Weights of a small GPT-style language model, trained from scratch on English Wikipedia: biases.
MLP neurons of a small language model. Each row is named by its layer, matrix (up: input weights) and neuron, and shows model dimensions 0-63. Each number is 128 + 24 x the weight over its row's rms, rounded and kept within 0 to 255.
Before each neuron's rows, "fires after" lists the tokens most often just before its 100 highest values on Wikipedia text that the model never trained on.

fires after: " ", "1", "2", " |"
L11.up847 [ 67  99 116  98 157 110 124  82 168 155  77 120 133 149 130 144  98  80 121  95 120 102 158 133 134 134 122 111 129 140 117 106 151 152 111 118 148 163 135 143 154  84 144 142  95 166 125 136 135 133 126  72 139  97 155 118 104 112 139 128 114 138 155 153]

fires after: " |", "1", " ", "3", "9"
L11.up1713 [147 117  97 142 130 159 131 118 101 116 121 109  81 114 128 132 120 107 154 159 151 177 153 145 128 109 160 124 139  87  95 122 139 124 139 149 138 137 103 110 150 151 125 108 109 137 187 119 149 134  75 144 160 155 171 137 152 117 135 104 113 135 143 137]

fires after: " (", "1", "8", "5", "0", "4"
L6.up986 [ 93  97 102  93 103 110 106 150 111 109  99 126 121 104 119 140 107  94 126 119 146  90 157  90 131 112  93  80 155 118  85 121 110 139 172 102 176  95 128 115 157 106 114 124 149 151 140 108 141  85 161 146 159 123 158 100 135 118 159 139 136 110 141 154]

fires after: "K", " Na", " T", " K", " Ka", "T"
L6.up1259 [129 125 131  70 137 138 152 148 131 108 126 126 153  88 155 128  96 121 111 122 128 177 105 111 121 135 142 111 136 141 144 133 151 124 123 151 156 145 127 135 112  79 113 160 141 152 128 107 117 164  99 127 139 110 138 157  97 154 102 114 127 132 143 114]

fires after: " ", " was", "|", " Pro", " Deputy"
L11.up1371 [169 142 120 144 144 150 145 136 131 172 158  81  97 136  93 156 142 130 108 121 108 122 138 126 153 130 135 150 103 104  90 125 183 147 119 122 129  90 125 190 105 119 130 111 103 134 126 103 146 145 168 122 118  82 109 165 151 167  72 115 131 182 166  96]

fires after: " ", " |", "s", " name", "C"
L8.up1658 [132 104 127  91 173 114 174 109 108 178 113 127 121 112 123 167 104 177 160 143 118 147 100 125 165 153 116 124 109 150  93 107  82 171 111 100 129 141  86 167  76 129 184  74 150 142 118  90 137 133 146 138 158 165  95 114 146 113 117 169  86 115 173 138]

fires after: ".", " |", ",", ":"
L6.up1693 [117 148 110 185 136 140 117 113 101 105 130 177 138 124 142 144  76 120 107 133  94 130 165 119  91 149 163 102 117 130 178 158 121 109 105 106 107 180 148 115 169 142 159 130  75  95  94 169 138 145 111 126 135 135  92 107 132 141 114  99  98 139 129 105]

fires after: "9", "0", "8", " John"
L6.up813 [106 131  96 140 127 108 141 144 163 162  80 158 126 119 111 124 124 101  88 151 136  67 118 161 164 142 168  78 193 105 142 111 107 122 113 118 135 101 120 109 158 128  90 120 103 180 155 145 170 128 127 108 159 112 144  93 146 129 139 132 145  78 149 156]

fires after: "0", "9", "s"
L6.up183 [125 111 156 130 150 142  89 139 139 162 172 108 136  88 129 109 140  94 138 136 103 132 123 117 115 124 149  59 126 132 124 140 107 103 150 177 156 152  59 136 124 114 105  97 104 139 125 142 132 124 142 139 149 150 117 116 106 108 171 183 135 118 137 111]

fires after: " |", "\n", "|"
L8.up1223 [ 68 103 173 111 125 130  79 103  68 115 141 153 122 105 128 122  98 107 126 107 148 153 120 119 136  92 105 135 137 122 126 141 140 141  98 117 121 132  92  98 144 135 141  98 167 111 104 149 100 137 129 130 158 129 146 106  81 106 173 134 135 136 118 128]

fires after: " |", "|", "9", "0", "–"
L11.up1636 [163 106 147 120 123  82 121 113 118 114 163 109 151 152 134 149 117 119 138  97 157 138 157 140 106 135 134 109 108 158 158 108  89 173 122 131 182 135 102  70 100 153 111 127  99 139 166 144 117 130 154 174 134 176 144 141 166 134 120 142  97 138 189 136]

fires after: " |", "\n", "5", "1", " Total"
L8.up971 [125 172 128 120 157 148 118  79 106 131 115 111 123 151 102 101 131 119 148 108  80 128 125 144 153 117 108 112 109 105 144 159 150 135 140 107 104  95 118 107 114 143 110 155  92 127 121 134 108 108 123 121 179 178  93 121  74 123 171 142 153 139 104 169]

fires after: "1", "2", ".", "3", "0"
L8.up827 [109 144  94 136 160 144 105 127 107  89  84 129 143 120 110 129 169 129 126 112 134 137  98 126 167  98 123 147 148 127 163 115 132 164 135 122 147 134 146 120 111  61  75 115 100 126 126  73  87 106 136 101 113 123 128 136 149 115 133 114  96 105 123 123]

fires after: " ", " |", " Vi", " M", "M"
L8.up498 [ 93  58 127 209  78 128 152 114 156  94 107 148 160 151 151  75 118 135 144 126  99 145  87 157 120  93 147 124 118 135 133 150 121 102 146 112 116 163 121 133 158 114  99  84 158 134 138  80  96 128 145 145 122 114  82 110 106 125 133  75 132  83 156 169]

fires after: ",", " was", " and", " is", " are"
L6.up466 [148 107 128 142 131  84 102 128 130 156 109 156 147 129 114 143 114 113 142 118 116 107 118 147 117 132 151 106 148  98  83 124 141 122 106 148 103 176 150  85 191 137 137 161 105  84 158 124 176 170 152 148 148 137 156  99 100 123 109 145 141 115 125 137]

fires after: "1", "2", "0", "8", "6"
L6.up1323 [ 97 143 125 172 174 122 116  88 141 136 119 121 117 122  93  91 141  95 133 155  95 122 107 144 118 116 104 105  96 150 126 154 126 148  94 187 103 168 155 113  94 132 136 116 123 132 110  80 121 151 135 127 110 170 142 118 186 102 114 142 123 132 114 105]

fires after: "0", "5", "7", "3", "9", "6"
L6.up841 [139 142 124 172 120 125 135 129 105  90 129  93  96 169 121 108 155 136 116 132 104 132 141 117 123  92 119 149 149 150 157 128 153 135 141 143  89 132 124  95 158 144 130 142  57 143 118 131 127 154 146 141 127 190 159 127 173 153 134 158 128 127 123 108]

fires after: "3", "8", "5", "0", "2", "4"
L6.up589 [148 137 152  94 108  98 159 138 123 148 137 117 133  89 106 134 124 121 105  89 164 131 130  87 113  97 161 112 104 135 103  62 144 110 148 149 134 127 122 176 145 120 106 161 123 154 129 148 153 160 156  86 131 125 105 144 128 164 145 164 135  81 155 115]

fires after: " |", " (", " Grade", " "
L11.up1323 [114  98 115 171 166 144 174 106 142 115 125 113 153 152 122  84 125 109 166 136 115 100 142 174 106 119  88 110  79 127 108 137 127 122 125 139  97 134 117 124 127 101 128 110  75 126 115 130 145 118 121 127 134 126 155 117 108 144 148  96 109 162 119 132]

fires after: " "
L11.up549 [106 117 126 124 154 161 120  97 185 126 148  97 143 129 109 106 113 140 166 103 102 110 127 118 125 125  64 151 111 172 171 165 114 167 167 121 131 119 116 148 174 135 136 109 108 134 102 109 104 127 119 106 187 134  93 110 152 108  89 160 136 167 114 117]

fires after: " at", " At", " the"
L6.up1561 [101 152 132 112  94 127 134  98 177 143 114 140 132 107 139 133 155 118 145 144 143 182 144 125 134 141 146 159 127 110 136 159 149 146 145  98 118 151 119 134 119  89  92 129 124 115 118 139 103 140 117 130 135  92 131 115 158 147 147 109  95 120 157 140]

fires after: " |", "8", " ", " Votes"
L6.up900 [110 123 150 151 129 162 160 100  89 148 103 179 168 131 130  87 124 150 153 144 166 128 133  92 147 123 104 103 100 132 126 119 122 130 135 114  97 148 159 159 104 114 141 122 117 123  89 101 156 120 141 145 110 144 138  97 129 109 145 108  86  85 145 174]

fires after: " |", "\n", "s", " record"
L6.up1170 [169  85 146 132 147 121 170 137 123 140 104 150 151 114 163 108 139 146  56 141 130 146 107 135 162 112  81 144 147 106 117 111 143 119  85 136 128  97 104 143 141 151 130 101 137 128 126 149 107  98 114 190 132 136 157 170 151 117 120 148 127  76 123 125]

fires after: " to", " which", " This", " that"
L6.up1165 [108 119  92 114  94 121 160 111 110 115 102 153 155 144 132 126 147 149 137 151  99 137 135 116 151  96  96 142 111  94 146 124 123 112 105 110 157 148 188 107  31 134 127 162 135 121 114 122  94  97 178  99 112 105 137 167 116 116 117 151 107 141 103 108]

fires after: " ", " was", " the", "load", "-"
L6.up410 [135 145  56 160 137 139 123  85 119 171 148 150 132 113 103 127  97 118 121 120 121 111  83 102 124 151 155  98  86 153  96 135 178 171 138 136 149 125 150 165 131 119 127 129  99 141 138 147 100  78 138 118 129  78 140 122 158 107 124 126 157 110 124 101]

fires after: " |", " Total", "-", "|", " of"
L8.up1691 [103 133 102 157  89  90  91 138 163  79 134 129 119 149 139 131 152 102 114 142 104 139 100 126 137 125 181  95 100  90 137 127 141 126 114 161  97 140 118 110  95 157 136 133 122 131 151 140 113 125 128 160 141 134 123 115  99 115 136 154 100 161 132 129]

fires after: " ", "′", "5", " ("
L11.up990 [121 112  79 157 132 106 136 131 118 168 127 115 161 124 140 153 101 133 190  94 127 126 155 142 149 165 200 102 157 124 100 122 128 156  94 147 174 136 112 124 158 183 135 120 111 133 124 136 160 161 117  91 157 112 109 102 112 152 179 107 133 132 133 104]

fires after: "\n", "|", "'", " |"
L8.up1595 [ 84 129 165 128 123 126 149 117 136 125  72 141 185 111 134 111 199 160 128 105 160 134 103 105 117 146 128 121 116 143 141  83 125 150 138 148 108  87 125 122 117 113 136 130 140 120 149  89 131 126  92 160 157 136 147 101 133 116 100 144  96  92 161 139]

fires after: " ", " |", "1", " days", "0"
L6.up346 [144  85 151 164 174 148 128  83 131 127 141 124  97 121  68 143 129 116  71 158 136 159 143 158 124  98  87 134 119 147 122  77 141 107  90 107 199 109 153 146 131 111 154 112 147 121 119  96  95 127 105 140 135 120 128 162 120 132 116 114 102  98 150 102]

fires after: ",", "\n", " and", " which", "-"
L6.up1225 [ 97 124 117 155 134 115 121 145 146 159 116 127 156 162 113 127 154 111 108  85 125 167 112 147  99 149 124 118 131 145  62 128 140 144 116 134 123 106 131 130 119 160 133 184 111  94 138 100 118 136 140 139 131 119 146 128 146 119 143 187 151  78 144  53]

fires after: "H", " Z", "M", "Z", "6", "8"
L6.up287 [147 157 174  85 113 143 195 181 132 129 136  97 172 143 113 159 127 162 113  98 126 138 149 154 123 155 104 126 144 121  98 110  92 104 125 130 134 106 124 106 110 146 133 111 132 144 172 122 109 162 179  90 137 107 165 113 141  99 124 130 102 130 140 106]

fires after: "0", "5", "8", "9"
L11.up651 [156 117 108 151 125 172  99 138 151 184 107 141 108 120 141 150 144 131 115 166 166 127 151 142  93 163 143 150 163 149 164 129 130  97 147 131 140 121 132  88 116 157 156 141  92 104 140  89 120 160 118 164 152 159 137 126 109 164 133 130 140 111 164 158]

fires after: "9", "0", "|", "1", " To", ":"
L11.up971 [128 138  88 139 123 163 130 122 162 139  80 109  88 132 149 162 120 115 139 145 141 117 120 124 160 139  82 119 110 113 157 134 112 119 135 144 113 151  90 117 135 137 111 104 101 148 149  96 121 110 142 142  81 113 123  91 140 180 111 109 125 179 129 126]

fires after: " |", "\n", "|", "|---|", "w"
L8.up1766 [132 147 156 142 113 126 100 102  71 154 113 149 173  89 138 122  92 109 135 132 154  95 146 120 142 126 139 107 142 157 112 159 169 137  83  88 140 121 130 151 150 131 126 145 155 155  91  91 116  95 157 112 103 173 121 163 120 110 113 110 115 124 108 134]

fires after: " ", " a", " was", "s"
L11.up862 [128 126 160 181 107 142 139 128 139 187 144 141 180 135  87 119 129 104 111  93 132  95 179 144  91 107 127 114  72 107 165  96 154 100 109 125 192 157 149 133 107 105 139  66 151 159 120 117  92 115 160 143 124 126 106 129 170 110 143 123 131 101 142 138]

fires after: " ", " of", "1", "5", "-", " Name"
L6.up1208 [164 140  97 120 132 170 113 151 103 150 141 148 124 113 135 137 149  96 144 143 134  90 172 135 123 118 135 108 118 137 114 108 175 185 147 130 133 107 124 132 180 110 102 134 116 166 201 111 121 121 122 158 124 157 122 103 163 166 107 114 170 117 147 134]

fires after: "-", " to", " ", "==", " |"
L8.up664 [ 88 107 140 130 113 111 123 152 104 119 121 192 130  90 119 122 140 115 132 162 103 149 170 141  99 129  93 147 133 130 140  94 178  77  88 154 113 109 158 133 106  85 133 164 143 107 108 104  93 156 126 121  64  86 156 140 145 128 120 112 106 144 145 108]

fires after: " ", " to", " almost", " not"
L6.up528 [121 114 149 119 114 136 117 134 124 135 138 154 120 112 110  91 121 144 128 154 114 141  90  83 130 164  98 116 133 148 161 148 149 127 112 126 168 160 109 148 121 138 163 129 162 135 105 116 116 123 165  93 170 136 144 115 156 109  83 141 103 105 157 115]

fires after: "\n", "|", " ", "1"
L6.up276 [129 111 162 137 161 121 173 149 117 138  97 147 138 105 132 111  89 148 121 144 124 147 159 138  97 122 113 126 155 159 158 118 111 147 104 126 113 138 168 145 130 120 172 146 163 144 125 105 118 144 128 139 140 140 144 130 109 126  92 136 109 115 115 150]

fires after: "6", "1", "0", "8", "5", "°"
L6.up403 [164 126 151  87  94 113 155 156 135 143 126 159 127 143 120 153 139 118  76 123 137 126 148 133 100 120 147 107 165 156 134 114  95 125 135 136 131 151 131 145 104 109 133 140 137 132 134 116 106 187 135 102 184 118 134 119 155 167 147 117 131 139 132 185]

fires after: " |", " to", "ed", " Democratic", ";", "′"
L8.up981 [ 99  65 126 148 120 155  86 127 118  76  96 149 137 121 158 135 106 149 132  99 166 134  98 159 116 125 130 155 133 142 144 122 190 111 117 117 114  86 167  88 134 134 145 108 107 134 109 114 129 111 107 140 183 151 144 152 104 176 108 133 109 131 100  98]

fires after: "1", " ", "9", " ("
L6.up1621 [173 131 153 132 123 142 141 148 126 174 131 126 144 109  97 144 107  89 141 154 121 144 141 154 165 152  81  79 116 123 118 129 100 147 132 162 116 109  93 133 140 127  94 131 138 162 134 127 144 125 168  96 115 133 141 115 140 112 109 143 127 160 132 149]

fires after: " (", "s", "0", "5", "8", "-"
L8.up1288 [126 132 153 120 121 136 124 151 111 105 155 139 107 118 100 117 163 125 128 168 171  88 108 140  97 122 130 105 108 132 115 117 135 142  98 170 140 100 140 109 122 102 101 154  66 110 110 115  90 146 134 113 138 151  93 117 146 110 176 184 114 153 111 136]

fires after: " ", " an", " the"
L8.up1091 [ 91 127 141 134  96 114 135 111 165 139 145 154 151 127 130 114  82 127 143 101 126 147 134 137 150  99 114  79 117  99 118 147 164 100  85 136 149 121 125 170 135 119  91 114 139 135 137 159 154 165 179 146 120 135 128 154 140 132 161 101 100 116 129 156]

fires after: "0", "3", "9", " |", " /", "|"
L11.up1192 [ 95  82 136 121 146 105  84 125 137 103 160 158 167 152 107 118 106 119 157 124 112 130 146 156 113 119 106 107 144 128  96 136 112 159 146 174 126 115 120 101 110 174 112 150 129  77 161 111 107 133 108 123 160 142 128 112 125 168 108 174 100 145 122 140]

fires after: " ", "′"
L8.up926 [120  97 132 167 150 119 181 136 134 127 129 113 157 148 141 135 116 135 155 127 157 121 134 131 146 139 119 121 125 143  98 135 118 110 142 121 159  89 133 145 149 126 120 136 100  89 120 125 141 148 118 105 112 133 106 152  70 137  90 137 127 119 130 122]

fires after: "0", "8", "9", "1", "4", "by"
L8.up805 [ 81 132  96 187 150 159 150 132 138 143 151 103 140 106  93 143 141 111 118 167 139 133 140 129 117 170 158 111 165 122 129 144 151 120 113 148  84 136 183  88 109 139 133 129 124 136  91 130 133 157 142 105 139  92 142 113 124 143 130 158  89 129 135 166]

fires after: "9", "8", " the", " The"
L11.up705 [157 119 113 151 122 130 128 125 129  87 150 119 127  96 132 144 166 115 118 142 108 145 116 108 143 183 136 159 111 130 141 134  67 124 167 162 173 110 108 113 138 145 159 113 145  98 109 146 138 154 112 146 163 165 112 127 111 149  83 139 126 112 114  97]

fires after: "9", "1", "8", "2", "0", "4"
L6.up151 [111  87 124 142  72  94 139 111 131 127 141 125  96  85 133 142 138  70 104 146 143  84 132 148 140 134 115 130  78 138 126  82 109 131 120 140 139 156 159 119 128 146 139 147 111 108 130 111 142 160 141  84 161 109 126  93 136 144 145 130 160  68 106 171]

fires after: " as", " –", " also", "s", "|", "0"
L6.up1640 [153 127 106 138 141  81 141 100 151 117 136 116 116 126 149 123 124 127 113 142 129  82 140 151 113 143 188  98 130 116  96 152 106 146 148 124 161 132 124 145 125 126 132 100  66 100 133 135 120 150 120 164 107 118 114 127 105 106 118 129 138 119 190 103]

fires after: " |", "1", " ", "2", "7", "8"
L6.up1146 [138  97 164 128 115 113 149 165 137 142 154 193 123 155 173 111 143 137 124 121 172 142 105  95  67 101 145 134 200 144  90 137 132 103 143 124 151 115 116 142 146 168 144 152  99 129 109 165 111  97 142 120 152 161 112 142 165 113 129 117  93 132 131 145]

fires after: "0", ".", " ", "–", "2"
L8.up1579 [124 161 115 144 159  99 140 159 118 132 151 106 134 162 134 109 119 105 151 138 160 141 161 126  88 147 106  60 133 184 106 120 130 100 119 114 138 121  82  88 139 134 115 146 142 135 123 119 152  89 132 125 113 147  85  86 149 155 156 123 121 131 121 109]

fires after: " ", " the", "3", "-", " to", " a"
L6.up1179 [129 101 103 161 107  92 132 174  98 145 146 167 109 109 107 114 122 120 130 121 113  88 172 115 107 138 103 151  89 109 148 126 134 122 146 152  83 132 138 129 117 111 164 114 137 165 134  44 129 162 126 167 143  95  87 153 144 112 150 113 131  65 115 148]

fires after: " |", ",", ":", " \"", "-", " on"
L8.up833 [136 143 124 125 153 119 136 125 142 129 110 144 139  77 145 129 111 154  95 134 125 167 115 128 118 136 112 105 122 136 118 124 121 115 143  83 119 123 113 125 117 110 164 150 119 124 123 147 127 123 138 127 103 129 123  97  95 178 123 109 131 117 128  93]

fires after: "\n", " T", " C", "d", "t", "4"
L8.up1207 [136 100 176 154 119 156 106 117 139 118 122 132 101 149 140 120 106 140 118 118 103 139 148 157 130 132  93 117  82 159 143 100 133 143 134 103  82  99 148 134 152 120 102 100 114 126 135 143 136 143 145 115  74 159 119 140 137 125 105 101 152 158 122 144]

fires after: " \"", "-", "\n", " (", "o", " "
L11.up1721 [119 172  95 103  95 105 139 168 171 111 116 115 143 118 121 120 165 120  84 182 145 145 134 150 158 153 150 100 121 137 110 124 157 181 110 128 192 133 131 154 154  89 120 151  84 107 122 121 134 154  84 158 139 120 144 135 124  94 154 113 132 163 179  94]

fires after: " in", " the", " a", " of", "0"
L11.up481 [ 77 108 108 126 134 138 100  97 117 128 129 130 116 127 134 101 158 106  88 118 104 128 146 131 150 128  91 161 155 115 137 130 132  89 146 115 143 139 125  98 112  98 127 193 116  81 143 142 140 104 114 126 114  85 124 147 104 132 129 150 145 162 133 130]

fires after: ".", "1", " ", "2", "3"
L11.up1233 [128 118  50  97 143  81  90 135 102 124 141 128 149 124 151 170 109  94 143 128 124 108 133 137  84 117 140 119 135 136 123 147 125 103 130 148 134 137  78 111 133 134 118 171  89 133 119 126 166  92 130 113 101 150 116 120  92 181 144 133 110 136 114  93]

fires after: "2", "0", "9", "|"
L11.up1280 [141 135 106 135 146 185 138 120 123 137 114 126 137 104  96 116 137 118  71 144 140  80 115 144  84 136 125  89 147 135 165 142 107 112  99 121 141 158  88 123 121 147 105 127 138 159  97 132 135 127  82 122 135 118 148 128 181 120 133 169 138 133  74 142]

fires after: "|", "–", "9", " ", "0", " /"
L11.up1673 [116 152  95 147 118 163 111 136 145 133 103  95 123 156 164 120 147 143 126 152 147 154 113 126 105 137 139 110 127 136 123 140  98 134  82 153 119  91  91 133 156 196 142 178 119 132 169 128 147 161 106  84 154 106 132 115 146 124 150 199 120 177 135 138]

fires after: "1", "2", "0", "9", " ", " ("
L8.up402 [108 162 107 160 121 119 113 126 129 109 142 109 173 128 133 112 159 132 156 150 121 149 102 160 155 111 129 148 120 113 144 123 133 131 143 136 146 117 100 103 169  79 136 168 127 148 157 149 173 112 119  91 139 139  98 127 114 139 121 157 199 145 113 155]

fires after: ")", " to", "1", " was", "%"
L6.up496 [142 114 135 138 131  88 121  86 161 101 133 129 170 135 114 114 148 112 184 150 107 149  94 126 155 113 127 142 167 154  58 105 177 137  85 163 146 108 125 140 110 103 130 153 120 143 141 141  75 119 166 106 156 106 117 152 121 102 124 128 151 115 130 125]

fires after: "0", ",", "5", "3", " the", " to"
L11.up155 [132 125 135 182 124 129 112 163 163 113 133 130 150 145 118 141 142  93 100 113 132 149 133 106 131 147 138 155 121  93  92 107 156 128 133 131 116 136 121 174 142  78 134 152 100 142 133 112 135 139  97 126  71 137 117 149 136 119 140  44 115 156 135 119]

fires after: " |", " R", "5", ",", "-"
L11.up1557 [119 112 143 139 119 143 133 143 100 159 156 144 138 105 109 192 127 123 132 142 120 177 139 115 124 138 113 146 152 153 128 101 127 123 143 151 127  77 148 120 116 129 153 137 127 116 135 120 154 120 144  84 101 150 147 188  69 123 147  95  73 142 137  74]

fires after: " ", "1", "2", " $"
L11.up621 [122 145 117 186 171 144 137 109 118 163 106 175 144 114 112 127 143 101 138 120 123 100 116 124 117 107 124 120 131 166 151 145 153 164 149 128 135 132 145 171 144 165 155 123 111 124 114 178 121 111 126 128 104 135 178 161 162  93 115  95  87 148 142  92]

fires after: "\n", "3", "1", " /", " ", " |"
L6.up752 [185 127 113 131 113 135 119 136 136 108 149 116 131 102 154 118 164 147 124 112 137 106 171 156  93 145 137 140 123 121 148 151 130 164 140 126 167 101 109 101 132 152 135 125 112 102 114 109 101 110 144 140 174 136 124 125 100  92 124 132 109 138 132  72]

fires after: " |", "---|---|---|---|", " ", "|---|---|"
L11.up1562 [144 124 103 113 131 149 114 108 105 116 103 135  92  71 102 135  90  97 120 141 109 172  76 175  92 120 129  93 148 181 111 133 128 109 144 139 205 102 121 120 130  97  97 117 112 148 177 117 159 117 161 124 134 130 140 148 101 153 124 156  85 132 130 122]

fires after: " |", "\n", ".", "-", "|", " "
L11.up1560 [156 101 101 123 136 123 134 127 112 119 145 124 135 113 152 139 104 147 134 129  59 139 121 100 141 141 175 122 102 130  75 133 150 123 113 143 126 152 148 128 111 131 144 139  84 116 107  81 102 153 149 126 126 114 142  88 182 120 120 153 141 162 112 173]

fires after: " |", " from", ":", " of", "born"
L6.up1575 [105 144 168 132 135 122 136 130 139 177 122 124 154 116 103 129 105 131 134 147  77 112 117 141 119 101 147 168 170 139 169 134 126 111 128 162  99 145 116 142 166 159 161 127 120  99 140 176 187  94 125 136 102 119 129  75 131 128 121 154  86 113 172  94]

fires after: " |", " ", " ("
L8.up1414 [123 163 144 149 136 138  90 110 139 134 138 154  93 170 107 146 109 108  99 114  97 136  95 134 112 116 123 121 102 141 142 145 128 133 106 136 109 147 132 104 121 125 117  92 130 125 115 113  83 155 125 177 147 111 110 158 148 142 111 153 121 172 131 124]

fires after: " ", " the", "1", " a"
L6.up324 [166 117 108 136 109 155 134 105 132 123  87 135 115 116 138 113 124 105  92 137 145 159 138 106 146 116 129 102 135 173 138 127 113 127  81 132 183  65 110 135 136 143 136 117 155 158 155 103 131 134 200 125 121 129 158 145 143 142 115 144 142 100 163 135]

fires after: " ", "|", "2", "0"
L11.up818 [ 73 127 145 156 149 138 123 128 165 113 144  92 132 143 132 135 129 141 137 101 186 104 145 159 146 152  99 153 140 140 123 116 101 131  86 140 134  92 134 110 143 190 117 175 132 107 144 134  99 141 162 102 128 156 147 109 135 132 167 151 114 146 133 163]

fires after: "."
L8.up1785 [118 123 113 108 131  87 115 136 124  80 102 108 125 111 143 128 118 119 148 110 117 152 143 137 125 145 152 130 121 121 126 129 154 164 160 114 154 107 139 102 118 141 133 144 123 140 141  66 136 143 134 162 103 147 112 126 140  81 152  92 158 123 128 109]

fires after: " ", " |", " ("
L11.up1737 [139 122 143 134  87 157 119 104  88 112 139 129 144 123 146 105 168 157 138 113 101 150 179 118 115 195 106 155  89 132 128 110 135 166 107 134 155 163 147 138 137 135 122  95 116 101  98 113 118 104 179 105 154 112  81 125 133 136 117 110 142 144 123 159]

fires after: " on", " first", "DST", "'", " the", " a"
L6.up1394 [118  88 164 154  89 108 136 128  47 149 109 107 123 103 122 151 139 160 102 103 154 137 184 143 146 118 163 124 118 133 133 108 101 123 165 161 108 113 131 143 147 123 147 139  99 147 161 114 120 146 119 145 165 145 110 152  97 140 131 144 156 130 134 121]

fires after: "2", "1"
L6.up671 [108 125 134 103 171 143 135 113  91  92 157 156 133  93 170 112 153 128 163 144 123 158 127  87 145 132 143 128 130 134 118 177 146 111  87 159 120 119 119 172 145 100 121 148  91 154 120 123 162 143 146 112 145 125  81 128  89 117 178 127 172 132  96 124]

fires after: "0", "1", "9", " |", " ", "|"
L11.up1620 [134 106 139 123 100 119 101 145 151 112 125 141 153 122 110  99 138 147 106 131 142 144 132 143 151  92 127 119 134 169  89 132 129 153 165 140 117  86 121 126 135 120 122  77 127 132  83 120 152 126 146 171 126  95 141 134  99 110 167  89  98  97 129 117]

fires after: " |", ".", " an", "==", " ="
L8.up341 [132 122  80 121 104 131 122  82  81 107 140 113 104 128 148 148 106 121 104 128 114 127  84 136 133 136 123 159 135  83 157 178 141  79 115 117 155 132 107 118 138 114 151 117 139  91 117 101 112 128 133 151 125 174 119 131 135 114 129 138 137 142 122 119]

fires after: " the", "1", "0", "–", "2", " Pre"
L6.up59 [102 174 135 154 126 177 108 156 153 154 169 173 126 146  71 125 142 167 130 142 159 125 161 144 127 142 124 103 175 154 149 134 127 118  84  82 131 143 108  76 125 158 106 127 125 124 155  97 105 135 120  83  95 103 105 119 148 134 108 157 126 158 121 142]

fires after: " ", " the", " or", "–", " ("
L8.up318 [ 88 128 146 135 121 157 116 120 169 142 133 109 124  94 142 178 104 157 130 102 149 123 133 150 165 134 155 107 137 123 155 128 143 152 109 128 161 137 139 124 168 138 139 108 171 119 143 117 106 103 123 109  93 133 141 143  98 145 129 114 167  93 147 117]